config = dict(
    n_layer=16,
    d_model=448,
    n_head=7,
    n_kv_head=7,
    head_dim=64,
    d_mlp=1216,
    vocab_size=12121,
    activation='swiglu',
    norm='rmsnorm',
    norm_place='pre',
    norm_eps=1e-05,
    positions='rope',
    rope_base=10000.0,
    rope_fraction=1.0,
    qk_norm=False,
    attn_scale=0.125,
    bias='none',
    tie_embeddings=True,
    parallel_block=False,
    init='normal',
    init_std_qkv=0.0228,
    init_std_o=0.0,
    init_std_up=0.0228,
    init_std_down=0.0,
    optimizer='muon',
    lr=0.0111,
    lr_mult_down=3.0,
    beta1=0.9,
    lr_head=0.00591,
    grad_clip=0.5,
    warmup_steps=200,
    schedule='wsd',
    decay_fraction=1.0,
    decay_shape='linear',
    final_lr_fraction=0.0,
    batch_tokens=65536,
    seq_len=384,
    doc_mask=True,
    train_tokens=355500000,
    steps=5425,
    dataset='wikipedia_en',
)
MLP neurons of a small language model. Each row is named by its layer, matrix (gate and up: input weights; down: output weights) and neuron, and shows model dimensions 64-127. Each number is 200 + 30 x the weight over its row's rms, rounded and kept within 0 to 999. A neuron's up and down rows have the sign that makes its largest values positive.
A block is one neuron, or neurons of one layer that tend to fire together. After each block is what it responds to, as a language model described it from the Wikipedia text at the highest values.

L11.gate543,178,172,191,224,182,237,170,132,191,210,218,141,160,191,236,193,204,208,165,175,223,191,198,150,198,212,146,204,187,250,194,180,184,221,160,202,180,215,157,173,210,181,237,194,212,203,218,279,156,231,186,206,175,162,234,208,185,190,200,186,197,180,211,214
L11.up543,169,205,139,160,187,190,204,210,165,207,230,251,160,190,157,214,179,213,227,179,226,229,184,203,220,191,169,172,151,195,243,179,227,224,261,188,236,202,224,188,211,245,195,200,160,228,196,201,195,192,231,261,215,175,210,148,210,217,166,194,234,228,202,178
L11.down543,233,227,202,204,198,194,243,200,185,213,253,225,200,212,165,252,187,236,233,139,225,224,144,275,219,177,197,183,147,232,219,189,166,230,179,199,159,230,186,154,202,213,193,161,169,184,164,212,228,178,216,196,211,160,266,204,206,201,242,163,162,212,206,223
L11.gate566,240,194,167,166,186,166,181,254,189,159,149,229,211,187,201,149,205,213,157,218,141,194,215,252,197,225,240,211,221,189,175,198,210,255,249,213,227,262,213,188,229,215,243,162,237,149,191,158,166,229,213,193,159,178,188,238,200,242,197,184,217,235,214,176
L11.up566,185,179,217,223,176,206,164,209,233,185,186,222,208,180,260,191,165,197,241,193,211,189,190,188,146,156,195,185,201,221,180,191,189,208,211,187,192,172,186,222,141,135,214,207,200,199,203,222,188,190,186,197,189,182,213,159,174,198,193,187,250,167,224,188
L11.down566,198,207,193,213,206,203,264,190,234,128,127,182,236,178,216,227,153,190,192,202,191,242,212,154,216,242,229,229,224,222,212,172,189,191,185,178,195,193,177,198,179,206,220,196,173,177,221,192,172,216,214,277,175,180,242,175,226,221,166,177,256,211,179,244
L11.gate925,185,204,227,193,187,167,275,232,216,199,184,232,237,206,232,243,200,193,213,201,238,190,239,227,250,218,128,193,173,192,183,181,187,212,194,204,233,224,223,193,197,169,161,189,184,223,165,221,175,215,236,178,216,221,192,193,206,228,166,170,193,220,208,220
L11.up925,188,192,232,172,176,201,178,239,173,165,221,214,213,175,196,234,221,143,224,213,171,199,296,189,189,220,256,161,165,203,214,177,176,158,238,206,246,164,208,152,182,189,166,217,196,181,204,231,213,227,206,233,187,171,170,254,208,203,219,270,207,161,175,238
L11.down925,202,223,165,194,173,256,191,188,207,181,145,185,210,175,172,151,217,182,235,217,186,167,212,240,224,187,201,192,144,227,224,217,200,143,140,208,247,151,201,226,204,200,205,187,205,164,176,171,210,195,190,224,203,106,210,223,211,159,176,185,227,213,204,279
L11.gate1177,178,189,176,192,191,233,204,233,133,128,220,183,172,178,258,224,192,187,182,224,216,188,222,203,196,175,189,253,167,222,209,167,193,212,222,169,206,225,226,162,149,205,236,173,184,199,241,207,102,224,275,184,221,130,211,176,190,205,182,158,225,249,248,229
L11.up1177,227,202,197,220,170,193,200,168,171,201,183,212,207,149,232,228,212,183,160,233,200,213,194,160,194,151,208,171,234,194,110,235,154,185,197,201,184,213,216,176,199,239,230,223,184,246,248,172,145,164,183,191,197,223,177,187,192,212,167,197,176,179,182,165
L11.down1177,223,173,219,162,156,213,206,229,274,248,181,224,205,186,276,221,215,203,197,266,159,166,194,166,224,190,207,228,211,223,189,172,174,176,214,268,188,227,190,161,190,224,209,227,181,213,118,214,186,195,126,174,285,199,233,189,226,197,211,216,183,201,196,186
Responds to: Opening quotation marks before song or single titles, such as "Walk of Life"; also "in" before a place or year following a venue or event.

L4.gate425,221,203,236,182,197,157,254,190,241,208,220,215,198,139,175,213,226,195,221,193,222,170,243,201,169,192,171,224,180,150,195,195,178,149,227,173,229,199,182,245,161,226,233,229,206,194,205,216,203,201,201,204,245,191,180,158,179,220,173,225,183,150,196,212
L4.up425,201,280,225,229,214,211,204,178,234,174,210,206,197,244,184,207,206,159,202,217,185,220,193,189,130,216,193,214,188,154,227,156,179,175,137,198,173,190,267,199,224,185,251,227,182,188,220,245,194,220,195,256,258,214,195,237,215,187,155,171,211,195,208,217
L4.down425,195,178,210,205,187,180,190,244,231,178,165,197,213,174,200,197,187,190,167,228,190,215,215,182,191,207,212,220,197,206,175,208,134,227,167,220,200,151,230,190,149,196,202,209,164,165,189,174,180,184,218,163,214,190,171,201,179,193,208,147,205,210,227,194
L4.gate573,221,216,190,214,197,216,213,200,206,180,220,181,211,224,218,210,220,185,242,205,149,210,177,206,218,205,178,191,199,238,213,168,182,171,214,237,206,148,205,202,164,236,203,167,149,258,227,238,285,166,219,170,215,216,185,230,256,223,151,141,235,197,270,197
L4.up573,218,180,171,222,223,220,221,225,138,191,192,197,220,191,192,189,229,184,238,185,190,174,185,242,214,216,173,173,202,225,237,159,211,184,182,203,167,218,239,198,141,202,204,169,189,203,226,150,213,213,219,132,154,215,165,230,187,214,209,216,176,205,239,212
L4.down573,153,198,170,187,197,255,196,217,195,178,205,167,207,239,196,208,209,193,205,235,222,221,178,195,166,230,191,218,215,210,191,195,209,245,230,211,180,199,174,219,141,201,172,196,263,248,218,226,230,213,169,171,212,192,203,209,218,196,182,169,156,233,214,189
L4.gate608,143,227,150,201,207,182,185,230,202,234,177,181,160,179,217,258,189,200,211,207,149,300,108,188,232,188,131,228,168,219,195,207,117,161,178,165,231,166,246,268,225,213,196,186,199,204,241,157,176,179,149,229,262,211,167,178,232,214,245,264,219,226,172,197
L4.up608,172,204,239,222,185,158,207,225,181,171,221,240,208,179,192,206,233,189,241,233,201,194,171,184,195,209,105,195,166,177,213,170,243,181,209,151,209,209,216,220,181,225,234,254,219,170,227,162,194,230,227,226,222,205,185,229,202,220,213,231,188,218,222,286
L4.down608,209,187,178,209,177,229,211,167,223,166,207,209,190,188,230,174,216,167,231,255,191,168,272,176,228,191,182,146,193,245,208,161,209,197,177,182,216,260,216,211,162,140,184,208,143,166,191,211,211,231,222,243,202,179,242,189,190,196,139,222,202,224,178,216
L4.gate696,184,143,221,205,235,171,186,205,200,203,193,195,156,200,154,165,182,228,233,180,205,171,255,156,223,223,172,197,217,176,198,212,217,220,162,189,219,231,174,224,195,198,199,217,254,180,178,186,165,198,217,157,238,118,291,239,194,195,209,149,200,222,177,264
L4.up696,188,155,234,204,224,192,157,231,155,190,180,220,151,193,183,196,205,219,208,225,222,134,231,178,212,179,160,219,258,171,216,227,206,207,182,202,209,250,168,214,221,178,182,207,237,188,123,209,170,267,217,187,189,183,293,230,241,204,165,186,219,213,153,263
L4.down696,204,224,190,179,249,180,170,175,219,220,231,215,193,169,200,157,166,185,172,171,167,194,177,150,186,176,191,195,182,207,189,161,182,203,170,178,210,227,260,189,229,185,193,208,182,195,235,192,223,162,194,214,199,172,160,186,236,182,214,189,212,217,173,155
Responds to: Quotation marks opening or closing song titles and glosses (e.g. "Fallen Leaves", "neck"), plus the word piece in within words like assassination, insurance, inlets.

L12.gate489,193,233,189,174,232,171,184,242,213,163,158,214,223,172,192,172,189,216,207,245,215,191,230,210,183,202,201,241,204,238,216,139,263,298,169,292,189,166,180,156,187,186,158,214,199,200,207,207,248,210,180,210,202,202,196,189,186,218,197,172,213,184,244,237
L12.up489,161,158,189,208,192,208,243,223,195,184,212,256,180,213,207,211,220,157,158,195,171,260,194,205,186,182,207,194,197,213,171,207,215,216,184,211,218,176,214,259,181,205,174,226,233,232,245,183,188,212,304,173,167,195,185,151,188,163,181,202,293,189,233,179
L12.down489,221,210,206,238,219,189,209,167,128,197,172,198,220,234,190,199,194,130,252,235,186,145,165,165,225,166,273,173,210,213,227,178,223,205,172,214,216,207,166,255,166,201,155,183,191,229,196,177,228,227,199,172,181,157,234,188,138,180,200,193,204,241,255,248
Responds to: Short subword pieces that start or split a word, mostly prefix-like pieces such as mis, mus, in, as in misleading, muscle, brother-in-law.

L11.gate178,185,205,162,269,222,217,185,183,242,185,226,215,192,206,152,187,224,196,232,224,199,215,201,234,170,207,194,188,244,236,199,263,190,205,179,183,245,212,239,152,227,236,184,182,234,190,264,176,203,194,158,180,204,235,216,216,183,243,210,219,185,164,197,196
L11.up178,154,219,172,197,201,175,186,182,209,193,212,184,253,172,197,233,228,207,211,156,206,223,228,208,201,183,171,159,189,249,250,238,161,235,187,273,231,207,206,154,191,188,237,199,150,238,159,241,152,157,172,229,243,229,167,202,209,236,234,169,188,240,162,237
L11.down178,181,260,217,209,203,234,246,267,208,168,230,178,216,207,173,202,201,179,195,213,218,182,171,259,235,181,202,199,213,200,229,178,144,179,200,192,202,190,204,196,187,249,223,229,217,196,247,224,207,257,246,189,218,194,213,210,108,237,171,226,184,204,225,135
L11.gate357,172,210,202,254,213,231,192,219,214,209,187,215,166,157,197,196,181,186,228,208,272,189,254,206,202,210,187,185,182,192,200,202,214,191,178,237,157,232,195,197,149,160,160,206,239,264,200,211,177,180,207,214,196,260,162,164,151,231,230,204,199,210,229,197
L11.up357,169,290,197,189,186,257,172,267,165,227,185,184,192,225,171,193,162,171,216,145,197,214,205,196,178,184,225,203,151,243,245,243,230,204,249,220,208,142,211,195,203,195,210,220,181,239,195,207,176,222,198,186,183,189,193,216,209,226,175,134,143,247,143,207
L11.down357,169,256,193,172,235,191,106,152,183,191,216,193,147,187,157,168,180,210,209,185,150,169,186,185,169,222,195,195,218,258,226,235,164,189,240,179,183,233,225,224,194,169,185,296,207,187,220,171,238,153,229,271,201,197,151,224,246,226,158,164,206,180,239,212
L11.gate512,202,203,214,225,213,206,202,226,173,208,187,228,220,177,171,168,205,250,194,156,225,189,193,177,182,171,159,217,190,193,209,238,181,230,179,189,197,228,167,250,204,209,216,152,190,157,230,202,255,182,206,210,123,258,178,185,174,182,200,215,188,191,189,237
L11.up512,219,200,242,242,190,232,237,215,277,244,205,299,183,214,218,165,254,129,171,246,223,179,161,205,193,226,171,224,209,210,211,224,205,160,258,272,193,178,212,149,179,198,233,220,192,222,178,234,176,259,236,159,216,153,190,175,215,228,169,201,207,201,201,160
L11.down512,185,225,190,206,188,240,184,185,221,201,219,188,245,185,207,188,248,216,155,184,232,194,204,231,204,168,179,207,140,197,176,176,196,212,247,194,186,211,189,206,179,206,190,186,177,205,150,192,191,159,190,200,184,252,212,199,169,195,155,252,212,277,189,215
L11.gate754,213,202,144,197,175,206,195,210,172,202,224,154,175,151,233,197,183,205,217,203,167,177,155,170,245,199,242,142,183,161,206,222,209,206,199,212,164,209,233,223,196,244,158,176,221,185,224,200,182,223,170,163,172,177,216,235,159,217,175,208,236,222,157,179
L11.up754,237,215,194,158,199,187,206,217,186,277,170,172,158,183,214,150,257,145,225,202,191,163,178,132,238,187,181,211,140,173,206,222,191,170,222,195,204,187,226,143,191,125,234,162,230,146,187,206,265,200,180,223,194,179,171,178,195,167,205,202,155,170,178,248
L11.down754,203,196,232,232,172,187,245,158,164,254,155,198,256,146,169,173,220,193,187,224,232,228,219,176,213,182,194,210,233,191,175,242,177,223,222,181,288,151,150,152,187,177,210,231,212,171,220,204,218,160,215,166,210,204,118,199,183,201,242,256,226,197,214,195
Responds to: Quantity or degree words just before a noun or adjective, such as more, average, little, most, much, plus the un- prefix; also scattered word fragments.

L12.gate669,203,200,204,142,144,159,255,213,143,167,176,178,221,227,208,217,194,205,238,243,196,252,162,187,226,170,193,216,197,263,196,195,227,218,227,199,244,196,240,213,215,198,165,246,204,185,198,194,195,234,207,229,173,230,167,241,212,264,186,241,228,183,245,157
L12.up669,201,186,180,184,206,233,262,272,192,169,200,231,245,235,218,169,187,152,233,183,214,168,235,183,182,158,197,231,89,150,196,242,229,157,241,216,191,211,244,170,243,193,174,169,177,210,198,213,195,175,186,224,181,201,219,212,194,253,212,164,166,165,227,167
L12.down669,206,221,156,193,251,187,192,229,226,153,169,202,220,202,179,212,216,228,190,227,176,235,197,201,176,194,197,185,153,208,200,252,266,183,214,190,199,182,177,240,160,179,230,207,227,225,231,237,217,215,244,150,192,215,176,183,182,190,229,184,192,226,190,209
Responds to: Opening fragments of words split into pieces, especially gre in grey in species descriptions, plus fi(bre), ri(ots); also table cell separators and brackets.

L4.gate246,203,168,264,183,201,181,266,255,213,205,226,160,179,188,234,181,239,204,203,232,217,178,151,181,187,176,166,217,179,181,213,183,200,172,181,152,160,175,212,168,235,194,203,221,216,197,229,197,197,233,195,150,245,225,181,183,203,127,207,230,157,185,199,185
L4.up246,145,238,228,192,186,197,213,206,194,259,203,185,147,226,219,209,161,192,234,220,202,174,198,193,236,225,185,197,238,211,217,199,232,185,139,161,177,208,160,253,188,210,179,166,162,201,244,258,198,198,175,170,207,213,173,191,223,187,183,199,210,193,247,199
L4.down246,187,180,210,173,205,163,215,195,155,208,144,199,189,182,175,181,160,230,184,204,186,197,161,152,190,218,218,213,203,223,222,167,197,149,206,165,212,210,200,194,207,229,209,168,125,209,198,251,225,234,168,222,244,151,209,153,236,198,205,213,210,174,205,178
L4.gate333,216,176,216,246,154,167,203,225,206,177,242,158,196,165,179,167,226,214,172,239,148,196,174,243,239,201,217,150,226,178,209,225,187,196,185,188,242,196,223,215,246,227,223,168,211,220,202,252,208,233,214,225,236,221,149,173,237,215,212,176,195,244,221,216
L4.up333,223,211,241,273,226,209,203,194,185,207,165,183,190,198,178,229,185,198,206,170,207,125,209,210,221,194,166,179,164,206,193,238,214,238,265,240,185,179,143,184,180,200,230,202,188,203,186,216,212,242,190,229,166,201,240,198,211,173,281,225,193,254,202,201
L4.down333,259,197,200,206,206,184,215,213,150,172,174,246,192,177,205,162,190,157,192,182,193,180,227,188,244,221,169,208,192,218,222,278,243,182,207,200,127,179,165,189,233,192,229,206,199,211,184,287,193,232,218,169,196,198,207,217,237,225,245,189,193,264,197,220
L4.gate836,165,213,163,181,271,202,166,235,233,199,179,216,201,176,179,241,242,200,191,211,187,230,176,211,179,202,187,143,206,175,212,140,158,182,207,233,225,225,206,231,185,207,192,153,127,176,198,240,221,182,212,166,154,274,191,206,208,197,184,205,209,186,198,204
L4.up836,228,235,202,168,177,225,163,193,157,142,201,177,174,225,212,211,140,242,232,173,200,248,222,196,152,154,215,188,197,202,194,125,221,188,234,223,131,188,212,205,168,211,220,177,175,164,164,257,207,190,245,181,164,249,232,218,197,161,175,182,214,211,160,225
L4.down836,227,197,208,172,240,231,166,194,167,177,208,215,152,167,221,227,170,283,184,222,219,195,227,219,218,158,277,251,244,175,145,151,191,175,168,194,168,202,248,212,189,201,226,184,218,241,210,173,172,222,191,171,163,220,219,187,213,217,172,184,218,186,175,217
L4.gate872,167,229,212,163,157,189,214,246,222,288,152,183,206,251,260,219,231,167,174,202,173,216,232,267,212,168,220,204,206,156,187,248,191,192,215,202,236,190,193,169,212,190,213,179,176,187,219,185,216,224,182,182,173,240,154,173,165,145,215,165,184,205,192,162
L4.up872,237,203,185,222,214,208,183,248,194,171,198,138,203,237,154,203,280,212,183,169,205,174,188,232,193,228,194,208,187,183,234,221,197,190,224,210,253,234,230,198,218,225,177,207,214,165,182,207,180,187,223,203,190,230,163,188,250,179,240,207,228,221,165,204
L4.down872,207,199,253,192,177,182,208,197,185,199,150,160,159,262,207,232,225,250,199,208,171,193,195,184,220,208,252,153,210,196,222,180,158,146,226,210,245,213,195,229,185,192,131,205,223,225,170,201,215,216,200,172,163,184,145,188,195,202,237,199,227,190,183,130
Responds to: Fires on which/whom after "many of" or "each of", on sq in sq mi infobox densities, and on mid-word pieces (dep-u-ties, cor-onavirus, Pl-ym-outh) and table pipes.

L11.gate256,177,217,137,185,197,225,229,193,160,220,194,206,201,181,153,161,220,185,196,244,239,181,229,187,200,186,170,174,183,173,139,252,188,178,180,202,194,208,160,118,171,238,243,166,219,179,274,162,195,164,263,173,215,255,154,193,140,202,196,210,194,188,196,259
L11.up256,210,134,201,218,196,228,196,211,230,213,189,144,146,220,137,204,181,198,229,199,238,166,228,216,232,211,184,180,192,264,187,212,244,161,161,196,176,199,198,163,218,190,194,126,205,228,241,173,238,242,214,206,162,162,185,206,249,226,177,199,191,189,274,180
L11.down256,221,202,192,227,171,229,252,201,208,202,196,216,185,160,194,246,200,162,207,243,253,241,162,222,224,156,188,219,248,228,257,234,209,286,151,144,200,211,172,178,205,223,203,231,217,199,218,199,143,243,194,196,206,240,199,187,218,193,150,178,205,172,182,206
L11.gate286,207,173,170,212,232,197,192,175,166,189,228,235,178,174,222,208,170,203,202,201,169,171,185,141,166,262,162,218,220,204,182,161,209,180,178,198,228,156,158,172,200,201,230,153,215,217,167,197,209,164,217,214,211,158,283,164,216,163,182,187,211,233,202,220
L11.up286,219,203,168,205,255,190,213,242,217,180,213,239,228,211,193,202,215,199,195,252,176,144,210,157,170,203,189,205,181,192,145,202,157,165,198,234,166,224,207,189,191,239,167,185,218,177,233,210,224,196,190,167,219,161,210,160,156,188,150,205,198,204,187,191
L11.down286,123,194,164,209,193,208,216,216,254,239,150,182,171,203,230,226,193,215,244,164,206,166,290,234,216,174,204,181,177,236,247,190,145,215,261,246,265,226,140,184,274,190,194,218,248,218,201,235,176,214,196,231,198,189,198,236,198,193,265,193,147,233,182,159
L11.gate425,271,215,140,153,235,175,197,197,144,192,229,191,199,167,182,175,209,260,194,219,177,215,186,201,171,221,184,182,226,208,198,217,239,174,196,214,208,193,170,143,236,214,205,208,167,248,208,180,209,161,198,230,195,198,195,204,202,193,182,254,233,167,212,190
L11.up425,199,178,182,181,198,203,182,277,200,236,194,181,181,237,218,245,232,188,259,208,185,217,222,168,191,265,204,208,192,236,165,208,201,225,153,240,188,209,147,205,199,259,183,178,208,224,190,218,202,233,170,213,163,190,221,200,240,227,183,197,228,218,155,165
L11.down425,193,171,207,184,241,187,226,145,204,158,202,211,142,181,229,216,223,185,181,248,227,141,213,141,196,211,173,194,171,203,182,191,197,254,184,229,221,222,181,135,183,196,173,190,220,225,244,235,185,227,230,214,159,157,248,182,276,225,164,189,186,198,185,151
L11.gate462,259,207,227,217,251,220,178,152,215,202,216,159,205,179,208,208,172,181,181,217,198,113,146,183,207,230,170,218,184,156,208,198,188,170,171,176,220,173,221,230,119,197,211,175,264,200,164,220,241,197,151,178,217,198,196,194,203,112,201,207,207,216,216,205
L11.up462,186,156,168,191,216,245,237,223,194,152,239,218,188,229,176,175,207,199,173,216,211,172,196,209,205,202,173,221,172,226,258,238,224,196,210,215,212,226,200,205,229,248,237,184,230,166,214,215,237,167,219,150,198,154,215,151,224,205,168,183,252,202,190,197
L11.down462,197,193,185,240,200,179,216,156,174,230,168,198,175,159,261,186,165,160,204,218,169,157,150,169,156,193,196,178,211,219,195,143,204,215,240,158,183,189,200,181,241,211,177,271,203,187,219,216,159,201,245,191,228,220,154,236,231,181,212,165,271,202,207,238
Responds to: Word-piece tokens inside words, mostly a "u" in non-English names such as Lachu, Thiruvananthapuram, Wuhan, and sometimes other inner syllables.

L4.gate542,270,200,161,220,254,150,182,242,196,203,181,223,195,193,242,223,188,139,211,187,222,148,161,185,212,129,232,177,211,229,226,193,185,186,179,184,186,228,201,239,247,198,222,204,171,248,131,214,182,165,158,193,208,175,211,216,179,188,216,230,159,246,225,240
L4.up542,243,219,145,200,161,154,207,212,191,159,188,193,150,226,226,149,191,152,216,195,201,248,171,196,208,123,181,186,200,167,184,211,240,206,176,178,205,220,204,194,231,222,184,227,189,240,205,177,179,173,197,119,192,139,171,194,191,191,241,238,213,249,243,209
L4.down542,218,186,187,190,169,197,209,293,170,204,161,176,181,156,146,257,190,184,252,165,218,208,179,247,187,234,278,200,173,201,193,148,209,172,216,241,207,197,228,205,202,187,199,194,183,227,166,220,236,245,175,160,236,210,216,221,234,219,174,230,207,197,180,246
L4.gate648,168,228,242,222,163,165,173,209,170,179,203,163,182,129,200,211,212,201,233,217,212,193,161,241,211,170,189,213,244,218,247,259,227,181,239,208,152,225,210,231,219,160,177,246,233,199,194,193,149,221,192,225,201,207,233,170,254,224,215,227,184,224,178,172
L4.up648,168,263,214,246,177,180,223,213,268,163,219,224,203,211,209,189,223,189,252,235,190,195,150,201,186,232,185,195,147,235,221,205,156,219,212,150,140,151,183,208,245,153,218,219,174,211,175,260,214,234,212,228,253,201,213,241,194,183,173,186,175,168,192,218
L4.down648,112,174,179,196,190,232,255,214,153,162,182,170,174,210,199,225,177,121,200,133,221,228,187,214,215,206,238,220,225,191,200,157,183,204,181,210,159,207,194,217,195,217,203,224,185,197,163,180,230,236,207,133,252,220,194,232,185,157,198,223,210,190,241,180
L4.gate948,212,179,208,219,185,228,245,238,170,213,236,177,168,161,139,184,207,185,157,209,176,228,184,199,247,165,206,214,176,241,261,166,222,245,241,233,252,219,256,162,192,147,173,228,225,194,213,184,167,167,223,155,190,170,211,206,201,201,200,158,207,171,215,227
L4.up948,189,136,192,274,149,211,159,199,208,165,177,206,237,198,177,213,202,180,225,196,238,169,162,199,146,226,199,253,195,131,212,164,161,176,161,193,145,220,121,196,185,238,228,176,168,227,171,154,211,182,225,229,195,242,196,166,151,208,199,163,186,218,219,189
L4.down948,197,226,201,227,191,188,203,231,198,191,203,208,189,161,103,237,208,194,239,210,252,198,228,231,196,173,212,200,200,203,272,232,169,177,146,220,208,195,208,224,221,198,170,194,214,229,207,187,198,210,193,210,231,220,215,168,233,184,182,249,229,243,246,196
L4.gate1053,213,148,213,201,155,191,207,260,134,165,180,150,201,213,192,183,253,185,195,179,214,186,206,154,202,186,217,211,219,201,217,176,174,218,214,198,193,168,179,206,167,218,171,212,161,205,163,199,228,166,190,153,220,187,218,204,194,220,187,164,240,191,210,196
L4.up1053,166,174,193,212,226,230,204,202,202,175,265,150,217,160,190,206,171,196,194,171,191,256,184,202,188,211,200,203,203,176,150,186,232,170,251,224,162,188,192,217,163,175,199,163,168,180,193,201,182,167,234,200,212,187,181,173,234,189,232,211,212,213,219,183
L4.down1053,133,194,192,181,155,221,143,170,180,224,200,210,214,182,167,206,202,177,239,189,232,151,216,162,160,200,188,216,172,176,204,249,195,215,133,201,159,143,173,192,218,202,200,159,187,196,158,291,163,147,180,202,221,212,165,190,203,206,170,180,256,199,272,225
Responds to: Mostly "un" opening a longer word, usually the negative prefix (unknown, unregistered, unnamed) but also mid-word (ammunition, Laguna); also "(" before "born" in biographies.

L12.gate968,231,206,199,178,214,211,228,162,217,204,198,202,182,183,198,209,178,225,231,241,202,214,155,181,269,150,172,181,167,193,219,228,215,159,192,190,152,168,199,192,261,205,165,181,171,214,250,227,215,178,212,152,200,227,174,252,215,234,159,203,170,233,234,265
L12.up968,170,226,198,213,154,230,223,245,231,216,191,164,188,225,185,199,187,186,254,221,195,192,155,222,266,201,208,153,236,241,206,210,189,158,285,183,190,207,180,178,210,210,204,187,181,197,178,185,144,229,202,226,195,192,211,175,206,157,217,225,168,213,211,234
L12.down968,218,214,222,219,147,205,181,229,210,175,189,158,216,180,168,232,177,196,189,211,144,166,112,221,213,224,205,209,230,219,162,222,183,176,200,234,170,203,178,214,194,125,233,167,195,203,170,199,208,219,168,220,159,165,197,189,240,191,222,255,157,205,196,235
Responds to: The word-initial prefix un- opening adjectives and adverbs, as in undivided, uneven, unusually, undefeated; weaker on other word-start pieces like infobox bullets and sentence-initial In.